Part of a small language model's weights.
Size: width 512, vocabulary 15675, 45.1M parameters.
Architecture: RMSNorm before each block, no biases in attention or MLP, tied embeddings.
MLP neurons of a small language model. Each row is named by its layer, matrix (down: output weights) and neuron, and shows model dimensions 272-399. Each number is 128 + 32 x the weight over its row's rms, rounded and kept within 0 to 255. A neuron's up and down rows have the sign that makes its largest values positive.
After each neuron's rows, "fires before" lists the tokens most often just after its 100 highest values on Wikipedia text that the model never trained on.

L7.down736 [ 66 141 115 116 131 195 140 140 123 118 147 129 169 104 181 151 161 110 174  52 133 137 176 120 153 110 102 104  94 125  83 124  97 116 128 146 173  75 175 112  98 132 125 162 115 153 111 171 163 105 154 138  84 226 156 133  80 147 152 106 128 146 116 122 149 115  76 146  70 167  65  78 114 133  85 113 105 126 130 153  92  83 115  95  95 138 150 114  50 147 122 155 132 113 105 109  63 172 106 105 122 106 117 117 142  68 127  81 138 165  83 124 179 148  86  97  80  92  96 148 141 122 160 122 127 122 184 148]
fires before: " the", " of"

L8.down1073 [118 131 171 114  94 121  89 106 142 132 136 178 125 103 101 100 158 111 181 125 138 149 140 138 126 101 111  89  89 165 141  69 110 137 113 121 102  82 131 112 187 120 127 109 152 153  91  70 160 161 139 196 144 121  92 106  92 132 125 129 101 120 144 158  77 122 100  52 125  67 163 149 111  95 128  86 140 107 168 159 114  76 100 116 167  91 147 103 146  51 132 158 158 106 128 114 132  96 147 142 124 140  95 154 115  78 151 166 130 154 112 122 115 150 197 146 138 134 129 113  87 170  97 141 155  83 159 149]
fires before: "–", ")\n", ")", " |", ").", "),"

L7.down283 [170 146 133  86 182 116 144 141 147 107 115 110 129 163 114 134 135 131 170 124 113 174 119 101 144 104 147 140 127 160 122  65 141 152 170 150 169  87 105 122 158  98 135 188 125  93 147 171 139 114 189 114 156  87 100 118 133  98 100  99 144  75 125  85 148 130 131 131 137 141 166 198 136 130 120 134 186 141  82 119  85 168 120 109 143 165 132 128  85  93 119 147 201 180 159 165 115 146 141 146 116 182 103 130 106 119 217 104 190 174 147  84 102  84 125 108 141  88 101 194 113 154 169 130 128 126  96 139]
fires before: " |", ".", " |\n", ")\n", "–"

L2.down194 [ 83 160 160 127 147 136 159 116 134 134 113 133 120  84 167 149 173  85 102 127 108  78 142 125  90 131 154 119  99  98 145 117  89 147 119 115 106 104 205  80 118 134 137 143 153 141 162  94 178 143 101 117 116 105 138 121 115  81  99  67 106 110 144 201  99 185 137 155 124 139 114 147 132 144 116 154 165 151 197 110 176 111 142 160 174 115 123 136 190 125  92 117 123  80 146 161 157 108 134 118 108 167 110 182  87 102 158 125 131 109 100 147 118  88 195 126 141 160 119 136  97 134 147 151 149 163 104 152]
fires before: " |", ".", ";", " |\n", "–"

L7.down1148 [149 141 142 113 132 147 181 136 169 154 137  81 151 138 134 100 134 118 119  70 136  61 149 114 129 149 127  84 111 110 126 121 117 121 126 107 122 130 190  92 126  97 123 179 125 146 130  99 148 164 162 130 118  89 100  57 167 108 163 144 121 107 169 169 118  87  95 135 104 117 104 147 100  83 109 114 125 110 135 174 113  96 127 147 163 151  81 127 155 117 156 119 120 153  80 143 182  90 111 166 136 183 179  73 137 100 169  93 134 141 166 140 103 129 152 151 122 125 167 130 145 112 147  96 152  90 131  76]
fires before: " ", ","

L8.down1311 [ 42  98 149 203  91 130  84 154 180 135 100 131 134 162 137 107 130 116 128 131 138 100 140 154 138 135 112 136 135 162 125  95  89 125 165 112 129 138 141  68  78 135 158  97 146 145 109 127 140 162 184 160 153 117 157  97 115  75 144 120 102 149  95 164 120 102 165 171 149  75 140 174 114 148 130 107 134  73 117  93 103  91 137 126 155 176 102 163 125 114 103 114 143 160 188 171 144 126 142 107 147 172 110 146 151 144  75 147 155 201 109 114 118  76  78 170 174 129  91 150  93 200 167 127  87 157 120 169]
fires before: "%", " |", " |\n", " ("

L2.down1165 [171  91 157   7 112  97 171 165  81 168 151 105  97 117 131 113 131 135 142 101 137 141 151 122 172 135 131 130 158  80 160 128 107  81 113 165  94 128 185 143 112 163 100 118  48 123  82 107 186  87  94  83 115  88 166 125 122 164 151  93 104  70 149 122 114 100 106 148 108  95 145 109 123 133 178 141 129 108 117 138 141 137 156 127 146 124 118 120  83 107 101 122 144 149  86 130 169 142 150  30  76 159  57 156  98 168 157  86 135 150 138 168 163 170 129 148 119 115  88 119 143 201 108  89 187 112 134 103]
fires before: " the", " a", " ", " World"

L2.down413 [ 89 155 109 134 146 107  89  52 110 132 213 108 123 100  80 146 133 144 106 116 149 131 144 149 151 165  72  99 127 108 136 102  58 101 122 172 129 116 152 105 147 118 171 107 113  94 125 117 172 141  86  89 144 171 117 142 128 149 154 121 142  96 119 122 118 144 140 141 110  37  66 117 118 157 163 103  89 165  79  90  90 106 196 112  96 199 120 125 173  97 137  72 120 121 124 101  88 119 137 126 102 159 160 161 153  72 202 153  93  91  95 144 159  75 128 177 110 133 129 125 114 109 190 148 144 114 138 147]
fires before: " "

L7.down706 [148  87 118  59  90  45  88  89 153 156 154 175  92  91 147 118 143 118 168 143 122 128 128 104 151 110 198 111  98  94 127 118 155 115 124  79 127 123 156 116  67  87 149 111  87  98 103 149 167 140 182 143 108 150  93 156  99 129 128 172 188 137  96 111  73 106 120 145 157 198  91 131 138 173 113 107 101 130 102 124 209  56 120 125 115 133 127 129 132 156 138 141 137 136 183  89 144 160 121 127 108 172  78 145 129 169 195  98 141 153 107  97 112  84 119 130 115 125 174 129  89  57 120 170 123  69  98 114]
fires before: " |", " |\n", " of"

L10.down667 [142 149 144 123  46 140 135 149  99 137 142 116 199 105  89 168 181 109 110  87 114  91 193 108 139 137  75  80 145 110  83 147 135 114 128 131 132 131 174 119 121 122 127 164 132 149 154  99 114 125 130 180  98 115  93 105 159 181  48 141 142 139 137 131 113 130  88 145  74 109 135 171 165  89 214  99 127  99 101 118 110 104  66 108 193 117 216 128 134 131 128 142 124 130 116 150 132  90 115 100 142  83 146 150 141  81 113 158 144  86 160 190 156  86 163  61 130 115  72 147 122  81 163  99 144 137 164 117]
fires before: " |", "-", " "

L2.down1244 [119 107 169 149 149  65 114 101  78 108 100 131 185 111  91 130 136 117 100 163 116 134 128 149 143 122 132 124 139 109 170 154  87 109 139 150 113  88 153  89 144 125 149 136  78 147 123 113 147 139 115 125 129 104  93 134 156 127 183 134  75 148 110 138  88 162 175 100 205  89 151 172 128 158 136 173 109 120 168 139 133 106 194 119 121 152 107 116 126 112 153  80 137 255 145 117  33 149 145 104 142 117 130 125 111 126 176 143 117 101 111 112 108 129  62 109 155 176  82 128 168 151 135 131 192  96 158 161]
fires before: " ", " the", " it", " they"

L10.down1056 [119 123 100 108 128 117 105 128 109 133  61 156 111 154 138 170 156 140  70 117 197  90 167 112 175 106  69 141  76 101 179 162 144 140 148  80 169 130 158  96 113  95 116 116 101 112 125 106  81 176 128 148 100 162 173  85 168 137 146  97  96 153 162 100 116 117  68 138  93 133 142  82 158 148 109 112  70 111 119 116 153 112 155 171 155 161 201  88  88 172 132 157 113 136  93 125 167 120 163 107  91 120 103 164 114 207 180 143 171 132 162 138 116 102 128 195 141 190 111 125  50 124 122 142 115  79 131 135]
fires before: ".", ",", ".\n\n", " to", " and", " as"

L10.down1137 [164 133  90 158 105 101 117 100 148 132 136 161 170 155 175  84 131 201 103 139 141  88 106  96  99 103  99  45 128 140 141 109  87  88 152 106 128 111  93 119 167 143 144  99  91 164 164 125 111 124 123 147 147 133 137  50 136 108 152 105 115 150 189 139 167 120 123 138 125 155  86 132 124 117  78 162 134 148  90 114 158 155 158 117 159 159 137  92 134 110 148 120  94 122  91 175  97  63 105 172 161  61  98 139  70 134 151 173  78 125  91 101 185  81 136 140 149 100 169 173 145  95 154 171 157  78 103 145]
fires before: " in", " on", " at"

L2.down83 [162 201 114 136 128 113 116  74  92 106 162  56 130  44 129 190 150 132 105 121 129  97 120 120 141 127  90 124 117  97 113  93  80 199  79 154 146 154 151  58 107  86 167 121  96 104 116 139 135 115  77 136 113 113 119  82 152 135 101 116 140  91 114 121 122 121 126 115 107  76  99 119 130 171 109 159  52 159 131 116 104 136 197  82 147 160 170 159 155 131 152 112 149 109 167  84  80 182 185  91 114 119 103 118 133 127 180 185 111 103 122  98 121 106  99 149 111 178  82 139 132  62 144 159 159 115 162 143]
fires before: " ", " X"

L8.down365 [101 162 153 116 190  96 139 167 113 166 109 139  83  97 215 104 157 108 136  57 139  91 145 130  77 180 126 104 160 127 199 145 139 122  82 149 129 118 145 161 147 102 111 159 121 182 129 128  99  98 149 137 151 135 100 136 128 152 151  75 107 104 119 135 151 135  62 126  97 123  89  87 159  93 110  98 170  64 107  58 131 131 121 201 111 108 150 125  91  68 191 144 103 134 118 132 101 149 102 153 134 163 136 162 117 126 123 119 145 113 161 132  40 201 170 173 118 152 168 204 150  98 169 116 147  99  63 102]
fires before: "11", "12", "16", "20", "9", "8"

L10.down1179 [200  93 153 138 121 159 140  76 151 100 131  98 102  28 101 115 160  96 152 140 125  93  77 111  82 110 151 138 131 140 181 146 108 109 136 103 134 106 125  93 135 144 130  94 158 153 112 118 114 116 135 172 126 108 167 146  82 102 113 106 103 104 124 146 109 149 158 144 144  30  92  74 144  74 118 110 184 124 114  94  55 153 126 137  90 110 152 104 138 176 177 158  66 104 115 146 136 199 118 110  88 125 111 150 114 154 123 104 140 104 159 185 176 110 142 102 117 111 140 122 115 121 124 102 165  90 124 132]
fires before: ",", ")\n", " (", "),", " guitars", " bass"

L4.down227 [166 127 140 108  71 145  97  62 162 177 168  81 105  86 131 132 152  57 117  71  93 139 133 111 184 132 148  69 146 164 147 121 117 151 127  97 160 165 131  62 125 100 138 119 145 183 138 119 156 122 105 150 139 119 176 133 165 107 136 130 117 171  58 120  89  90 116 101 109 143 139 121 130 105 131 136 180 169 107 111  94  80  93 116 165 148 117 167 167 129 127 140  99 139 162 193 130 112 117  73 149 114 131 181 141 115 162 122 140 118 109 200 144  97 184 155 142  93 123 141 158 152 113 102 152  74 149 173]
fires before: " of", " ", " in"

L8.down800 [143 116 148 111 153  97 128 160 136 122 102 164  77 130 181 160 105 152 146 101 143 142 129  97  37 146 158 154 176 132 147 105 117 117 176 101 177 139 151 134  73 102  73 167  81 178 157 107 135 133 130 125  74 142 120 107 179 100 169  24  86 131  90 171  76 177 153 105 115 137 111 169 170 121 107 146 162 152 143 109 118  89 137 153 122  87 175 167 129 110 151 172 176 122 155 141 145 115 101 148 121 160 146 111 131 156 195 106 114 126 154 158  47 165 106 160 188  85  71  91 161 147 138 126  93 144 140 107]
fires before: "16", "17", "18", "9", "8", "15"

L8.down546 [178 138  66 154  91 152 146 128 166 136 190 103 150 135 177 114 131 140  96 118 147 119  80 103 105 116 170 146 133 185 177 100 117 159  83 132  90 109 171 144 115  85 129 116 117 113 120 113 125 143 121 101 131 100 102 101 127 155 194 129 151 142  99 101 110 171 119 104 113 108 109 200 150 108  75  75 124 149 160 129 157 138 149  96 160 141  92 143 131 121  90 114 157 174 107 167 100  73 108 172 142 119 102  97 110 115 136 198  60 128 133 152 156 113 164 142 136 119  89 107 146 121  86 140  89 142 100  88]
fires before: " |", ")", " (", ".", ":"

L10.down913 [164 116 191 129  93 148  29 132 127  83 127 102 120 147  85 122 112 161 125 160 163 154 118 136 104 162 136 168 125  56 136  89 154 116 145 172 147 135 137 131  64 170 130 121 189 156 175 144 117 103 112 121 159 152 119 115 124 129 185  97 163 101 125 138 178 158 104 161 101  86 166 127 102  88  91 146  72  95 186  99 103 122 123 178  89  70 117  92 147  93 166 140 149 132 119 117 115 151 124 132 155 141 130  82  92 194 148 108 147 138  87 172 153 115 136  86  85 123 132 121 189  99 133 103  92 114 116 152]
fires before: " (", "\n", " /", ";", ",", " |\n"

L4.down369 [124 133 130 174 152 145  62 121  53 107  75 171 119 100 116 146 168 119 137 109 145 134 103 173 145 151 134 133 158 119 195 107 137 193 132 161  65 126 187 146 148 102 180 163 184 144 109 130 115 134 157 118 118  65  65 149 191 157 112 112 163 127 135  92 123 151  67 149 123 133  77 106 166 126  59 160 138 160 205 189  95 114 106 128 195 146  93 137 131 137  75 165 180  46  73 185 172 165 158 140 122 107 148 113 169 151 119  83 132 114 113  76 116 120 107 102 119 104 180 187 112 144 134 129 162 194  72 132]
fires before: " |", "Z", ";", " (", ","

L10.down1243 [134 130 133 120 132 160 199 151 131  86 124 120 100 108  92 107 117  97 178 130 111 162  88 116 127 151 141 115 112 106 106 116 116 182 112 147  75  42 113 139 170 190 102 111 116  92 143 114 147 112  93  94  89 102 129 157  95 145 156 136 165  84 162 139 118 101 101 169 125 105 236  97  88 108 124 119 100 131 223 154 123 127 148  81 193 157 125 109 122 128 178 133 127 144  90  85  72 130 101  75 125 165 122  93 168 181 128 177 155 137 113 162 139 123  90 162 128 119 127 121 120 135 113 137 138 111 131 172]
fires before: " ", " the"

L4.down903 [148 167 158  49 123 133 115  92 112  98 120 159 150 132 138 130 153 119 129 108 116 157  82 152 147 156 168  67  59 171 111  83 156 107 128  96 153 111 124  88 151  92  83 157 119 110 128 141  61 138 152  70 162 102 173 113 166  97  83  65 123  76 134 152 132  82 104 130 189 162 149 144 139 155 121 123 108 149  86  80  80 174  97  89 140 138 117 126 145  88 103 126  85 127 136 101 120 136 171  76 165 104 129 141 176 145 197 106 187 139 178 165  80 135 148 133 112 114 117 164 114  75 197 100 153 117 133  89]
fires before: " |", ")", " (", " |\n", "\n", "."

L8.down1260 [155 135 138 153 163 131 117 111 125 161 140 144 115 158 182 160 176 174 112 144 150 107 121 114  99 122 137 127 178  82 164 146 110 149 162 107 109  94 140  93 135 113 119 146 139 136 150 136  90 152 134  93 121 168 178 152 150 128 150 124 134 163 147 178 149 154 123 128 106 171  97 163  80 166 165 104 157 134 165 119 150  89 154 153  93 145 173 126 125 126 182 156  90 144 144 121 124 102 108  79 124  79 111 157  50  60 123 121 142  66 128 102 132 157 139 141  93 102  99 115 164 141 145 134 163 123 133 106]
fires before: ",", " in", " and", " at", "\n", " –"

L8.down312 [116 129 155 181 164  18 145 142 139 185 165  92 137 108  96 104 113 123  83 111 195 138 186 140 118  73  71 102  57 159 129 104 141 131  98  73 131 151 145 111  85 144 111 120 164 163 142  39 110 124 146 141 130 104 154 149 161 153 119 112 117 134 120 134 181  90  99  90 109 113 161 128 146 104 173 118 128 156 113  80 135 160 117 129 118 164  92 116 101 107 118  98  90 140 175 133  97 116 118  87  85 105 142 110 152 130 157 172  98 113 161 134  87 157 100 166 163 147 103 121  69 184 100  58 115 116 139  93]
fires before: " |", ",", " in", ")", ".\n\n", " /"

L10.down720 [119 119 147  89 133 112 170 115  77 119 155 146 168 149 138 161 136 146 111 155  90 134 115  94 105 102 134 121  98 168 111 126 123 146 131 120 190  89 147 104 107 155 112 129 170 181 133 101 148  76 119  97 116 219  87 133 141 152 133 174 109  89 178 151 168 115 164  91  91  68 119 112 146 136 136 161 198 170 132 103 114 146 142 142 137 119 135 121 116 195 149  69 182 176  73 143 128  18 191  92 158 138  89 110  95 173  94 162 202  78  99 196 129 110 119  95  91 104  61 137 192 145 157 121 140 178 144 142]
fires before: " |", " of", "1", "0", "."

L2.down875 [172 137 116 128 141 111 111 139 146 146  92 153  89 177  97 175 163 107 109 124 120  49 153 135 125 127  66 130  89 165 138 203 105 159 185 145 134 133 158 136  85 136 121 128 149 137 132 148 147 114 158 139 163  80 114 211 165 177 132 134 140 165 101 158  96 167 161 163 107 104 149 169 141 123 111 106 132 171 115 128 117 148 139 155  71 168 175 107 101 129 107 143 155 163  70 172 145 129 131 102 101 106 103 106 108 147  84 159 102 132  50 126 174 167 110  96 151 171 124 140 161 180  51 156 125 130 137 186]
fires before: "===", "==", "|", "In", "-"

L7.down289 [193 149 124 205 121  99 147 145 126 133 132  74 111 104 140 119 145 177 117 121 117 182 112 123 176 117 106 155 152 171  91 103 152 145 170 121 150 131 104 108 152 155 133  68 141 106 123 192  89 173 137 188 121 121  96 159 158 102 139 133 153 131 156 107 156 107 112 150 135 184 145  62  99 135 168 163 117  80 158 103 121 127 193 113  78 144 131 105 144  97 138 140 120 194 171 166 144 100 129 179 104 121 148 149 134 163 167 115 108 124 142  89 154 132  80 133 141 137 128 117 171 147 141  93  99 170 171 108]
fires before: " |", "\"", ")", ",", " ("

L7.down1109 [ 95 104 130  73  88  80 109 144 140 147  98 128 116 163  75 113 122 158 118 122 167  90 142 127 123 103 106  69 112 103 158 157 146 125 109 145  95 122 165 133 145  58 124  85 163 152 114 148  70 183 111  87 161 151 151  94 150 162 166 137 134 195 158 113 193 179 153 165 154 136 130  88  50 186 141  53  27 118 101 123 183 191 191 130 127 153 120 120 109 111 143 157 139 147 168 103 109  61 134  77 198 170 116  98 128  84 159 128 129 174 117 210  75 169  88 123 107 139 145 148 164  97 121 139  96 163 112 137]
fires before: "|", ":", " ", "00"

L8.down1110 [ 81 171 128  88 118 119 146 158  88  96 107 159 115 115  75 146 111  81 129  52 104 111 173 102 123 167 100 127 114 124  69 141 173 155 144 175 116  93 152 189 159 124  97  73 135 117 145 138 150 119  63 186 106 135 157  89 118  77 208 134 150 161 161 131 136 120  96 130  99 153 100 107 138  95  90  99 114 128 149  95 112 134 123  81 145  42  97 122 115 140 125 110 110 101 188  81 105 133 153  83 149 145 146 143  95  69 125 209  51 134 175 212 118  69 101  71 107 111 108 128 146 122 107  85 105 131  95 160]
fires before: " ", " the"

L2.down1133 [242 162 108 116 140 129 142 134 128 124 112 167  50 103  98 115 113 133 110 106 137 117 142 158  95 141 127 138 101 138 108 170  47  94 134 175 103 121 107 170 113 120 101 140 130 151  85 107 172 124 110 124 129 118 128 191 175 170 138 152 122 165 129 150 132 164 138 119 137 106 147 110 151 115 147 107 185 147 105 116 110 122 107 113 120 144  90 143 113 144 133 162  65 122 147  88  99 114  99  98 133 134 142 114  63  88 162 142  98 126  91 132 170 148 159 121 111 151 136 168 141 117  86 144 118 120 133 181]
fires before: "==", "===", "The", "In"

L4.down1225 [128 118 111  88 106 127  86 101 155 109 149 115 137  76 147 155 137 170 129 105 135 144 147 148 132  88  73 168 175 176 116 108 107 167 125 165 208 113 124 142 153 140 145 101 183 134  79  96 150 182 175 153 138 169 151 125 118  76 177 118 129 110 131  92 142 147 117 162 145 175 153  93  64 138 154  99 183 118 103 169 142 140 159  99  85 133 116  86 190 147  87  94 105  68 141  93  98 154 152 133 152 123 111 142  66 131  79  89 107 179 128 126 132  96 132 124  83 205 152  59 138 168 136  99 194 162 144  82]
fires before: ",", "–", ")", "\n"

L7.down1327 [190 117 142 121 114 105  87 135 178 129 137 143 156  84 111 190 101 149 152  71 113 132 126 116 116 135  82 158 128 151 148 179 132 168 131 126  83 110 112 113 130 115 193 109 136 147 132 148 209  96 134  90  84 158 158 122 146 142 128  84 145 155 206 126  91 131 106 137 114 131  97 117 106 183 111 151 179 146 135 124  92 169 132 136 117 131 174 115 114 135 138 185 145 149 141 146 122 115  89 109  93 138 138  54 131  63 135 155  90  30  62 107 175 152  86 139 113  92 135 159 132 179  87 150 100 126 126 148]
fires before: " of", " and", " for", ",", ".\n\n"

L8.down556 [ 94 112 108 109 195 145  88 164 164 121 135 130 119  84 116  87 197 185 122 110 162 136 123  82 103 179 151 172  95 205 135 130 126 141  85 131  86 102 169 168 213  53  82 111 110 123 156 139 163 108 144 106 153  96 102 155 192 151 135 106 113  79 149 133 159 184 112  84 175 207 126 150 158 163 133 154 225 125 128 143  72 180  78 106 127 144 192 163 123 129 144 140 169 142 139 142 162 127 141 165 101 149  79 105  90 133 143 104 134  91 173  49 113 132 145  93 133 145 157 161 155 130 180  90 153 112 151  51]
fires before: " |", ";", " degree"

L8.down856 [198 170 126 119 128 125  89 105 139 133 147 137 106 127 142 125 120 144 117  80 116 115 123 167 117 151  68 109 161 120 141 117 150 129 131  99 182  95 108  93 132 122 140 135 113 166 188 169 131 114 163 143 162  80 132 146 183 180  99 137 106 105  91 141 118 106 171 114 183 108  90 153 118 184  91 137 156 160  93  49 150 118 155 116 143 109 121 139 220 138 101 139 152 178 139 187 115 179  95 125 134 206 101 103 165 166 147 129  92  84 106 154 105 182 167  59 147  83 149 160 195 179  99 143 105 131 164 190]
fires before: "|", " |\n", " ", " |"

L7.down398 [ 90 121  85  56  93 125 116 135 148  95 128 163 118 148 148 130 102 169 159  85  86 134 166 120  93 157 195 146 105 156 132 149 116 150 116 117 142 174 154 226 145  75 129 141 100 153 147 128 143  71 105  92 120 181 150 203 150 112  60 145 148 165 162  84 133 129 100  95 101  94 134 114 118 173 103 111 137 118 126 129 133 125  67 152  83 125 133 133  97 151  70 138 160 203 116 108  96 122 105 160 154 116  80 166 181 151  79  98 142  43 179 182 160 117  98 152 112 105 127 126  91 148  97 143 118  52  94 114]
fires before: " |", ":", " votes", " "

L10.down1021 [ 94 143  68 102 142  79 179 166 133 124 166 100 137 114 170 138 106 150 116 106 136 156 117 153 129 130 172 163 137 191 148 130 120 154 132 136 148  74 136 126  95 142 138 180 143 184 181 116 173 119 170  93 139  87 125 124 161 140  97 106  70 159  85 105 146 168  95 104 104 130 151 120 121  95 139 122 143 153 129 121  96 132  94  96 158 110 126  88 101 158 184 123 122 165 105 168 129 149  63 162 126 146 157 126 113 167 146  88 108 101 131 159 144 109  72 154 161 147 131 166 199  76 112  85 134  96 181 155]
fires before: "10", "9", "19", "99", "09"

L10.down449 [171 125  53 180 183 144 165 114 190 145 109 181 165 145 157 155 129 118 128 150  98 189 149 102 139 138 107 145 145  84 172 114 112 152 180  77  92 100 111 142 114 124 151 100 126 129  95 112 135 107  79 122 168  83 120 145 156 135  32  89 112 135 115 131 108 142  78  70 118 104 151 132 152 129  59 172 125 134 146 147 141  97 126  83 143 118 119 115 108 106 159  93 172 149 134 175 167  47 155 158  73 162 178  61 157 138 136 145 139 140  52 138 100 179 141 179 143 131 111 121 130 122 111 101 149 158 164  55]
fires before: ".", " |", " −"

L4.down671 [ 88  98 109  98 120 132  72 123 118 121 133 148 113 146 126  96 106 136 117 148 175 148 103 108 143 143 158  79 132 150  92 134 135 101 138 139  87  73  94  88  86 132 115  92 174  92 150 156 133 129 135 124 107 100 154 109 146 170 158 168 107 149 115 168 103 146 108 147 154 117 121 149 117 157  82 115  84 177  86 137 151 142  98  86 124 180  82 167 149 124 174  90 152 152 161 171 120 100  78 121 147 117 155 140 165  62 162 151 133 168 108 132  66 111 136 109 132 115  86 116 128  74 174 120 165 103 115 108]
fires before: " ", " of", " $"

L8.down1341 [ 46  87 116 176 120  74 101 162  81 135 110 139  92 162 125  66 124 160 150 123 119  88 137 127  68 133 133 126 102  82 167  71 138 160  79 137 147 152 133 139 186 176 121 113 158 142  67 111 124  94 187 121 150 120 114 130 150 104 196  96 156 134 114 121  78 126 124 137 115 179  85 199  95 167 138 171 105 126 128 204 155 102 113 115 154 120  93 116  85 115 121 104 166 171 120 120 134 191  90 100 147  83  66 108 125 136 110 118 126 113  91 120  66 149 112 104  98 157 126 154 139 137 175 182 134 155 127 162]
fires before: " |", " |\n", " of"

L4.down777 [151 154 117  92 133  91 124 147 139 125 144 185 135  84 168 185  79 120  98 105 104  84 121 101 152 133 147 121 172 115 114 130 100 140 123 100 146 137 174 109 128  74 132 127 149 177 162 114 119 120 105  82 159  95 138 145 154 111  94 119 170 102 178 109 117 109 153 149 134 140 195 119 131 148  91 128 114 121 145  93 127 146 176  87 212 137 176 104 111 126 173 127 173 169 130 150 100 155  76 141 149 144  86 175  56 106 113 152 129 112 145 120 151 169 103 127 106  88 115 143 102  83 156 139 177 119 131 123]
fires before: ".", " |", " ", "=", ":", ";"

L4.down1076 [148 147 131 131 123 147 121 180 144 180 156 150 101 130 123 133 183 166 138 130 112  96 134 108 123 158  47 152 128 128 178 171 103 195  77 139 142 136 161 153  81 129 145 188  83 154 162 176 165 128 121 110 161  98 131  54 149 103 111 120 144 134 112 108 102  97 110 151  66 111 104 142 121 126  99 100  66 149  84 132 135 120 135 135 203 136 112 103 152 110 111 149 168 167 118 142 152 159 120 143 140 184  86 112 160 131 109 166 126 116 154 167 159 160  86 130  69 131 119 141  85 107 119 168  93 112 138 144]
fires before: " ", " running", " |", " Box", " Report"

L10.down306 [132 120  29  90 147 191 126 125 158  77 136 153  60 132 145  37 130 138 176  98 119 143 118 126 156 107 102 108 117 146 172  84 109 154 111 137 112 175 101  99 130 109  94  91 101  83 129 140 168  76  89 154 136 102 152 123 142 167 105 141 155 157 129 148  68 125  93 113 135 124 127 186 123 125 120 108 185 124 147  96  60 128 166 101 141 149  61 174 112  75 186  85 150 146 104 156 138 125 163  89 119  92  76 114 131 133 151 115 105 131  86 139  86 124 147 110 160  83 138 103 178 168 130 168 148 162 169 120]
fires before: " |"

L7.down576 [164 165  64 117 172  96 157 120 114 135 184 119  93 130 113 171 119 174 133  92 132 111 139 137 117 160 125 202 149 196 112 147 104 109 122 128  90 134 119 199 155 168 146 102 120 110 166  68 137 197  75  79 157 181 179 117 151  87  60 131 108 170 128 109 161 138 146  88  76 198 121 109 141 177  88 156  81 117 117 140 134 144 123  67 165 121 124 144 111 196 117 111 125 141 195 115 117 107 117 133 118 164  94 196 163 153 207 120 131 165 166 116 129  65 118 176 150 152 130  94 153 166 124  86  36  94 170 145]
fires before: "9", "10", "ib", "09", "d", "70"

L10.down674 [160 214 134 110 155 134 126 115 132 159 142 193 133 100  73 128 148 133 109 169  48  90 133 160 138 158 135 157 129 111 138 107 130  76 147  69 175 116 125  88 117  98 148  73 121 111 106 139  99 177 138 206 141 125 118 127  94 113 172  83 154 164 111  91 114 123  82 187 148 110 102 118 130 145  77 126 156 135 140 113 138  98 102 105 116 188 121 165 167 198  95 119 162 103 111 146 111 154  86 160 212 117 157 132 111  98 142 153 124 130 203 109 125 111 164 122 147 119 170  89 125 195 178  92 112 128 114 145]
fires before: "2", "22", "12", "26", "16", "6"

L2.down674 [130 157 105  52 142  81 118 184  36 137 146  89 103  89  59 123 139 123 132  52 121 103 118 103 109 177 106  96 139  56 161 110 136  88 116  89 126 149 141 160 146 115  63  74 146 111 108 128 125 102  53 135 160  92 130 130 116 147 193 149 120 122 143 136 125  87 140 114 133 114 144 151 195 121 128 140 133 105 108  49 141 112  60  93  91  85 115 119 136 129 124 148 159 129 123 107 112 129 150  78 153  84  77 103 145 107 191 155  99 133 148 134 103 132 109 106 108 117 106  94 135 143 127 155 167 156 118 169]
fires before: " ", " the", "es"

L2.down524 [181 180  82 138 163  95 126 149 190  99 117 132  65 161 107  92 143 149 120 119  92 138 186 149  95  85  68 128  71 152 109 209 121  95 135 131 128 171 194 139 135  92  96 131 141 160 134  94 135 135 151 111 128 122 130 225 161 206 187 178 134 135 144 146 131 128  86 110 151 156 160 123 193 177 113 132 156 135 131  99 114 104 124 146 148  78  81  87  87 155 133 142 146 187 119 109  80 153 114  88 142 143 144 115 134 102 112 130 141 142 120 106 159 186 100 119 127 169 130 156 101 131 101 141 102 138 122 224]
fires before: "==", "The", "===", "-", "|", "A"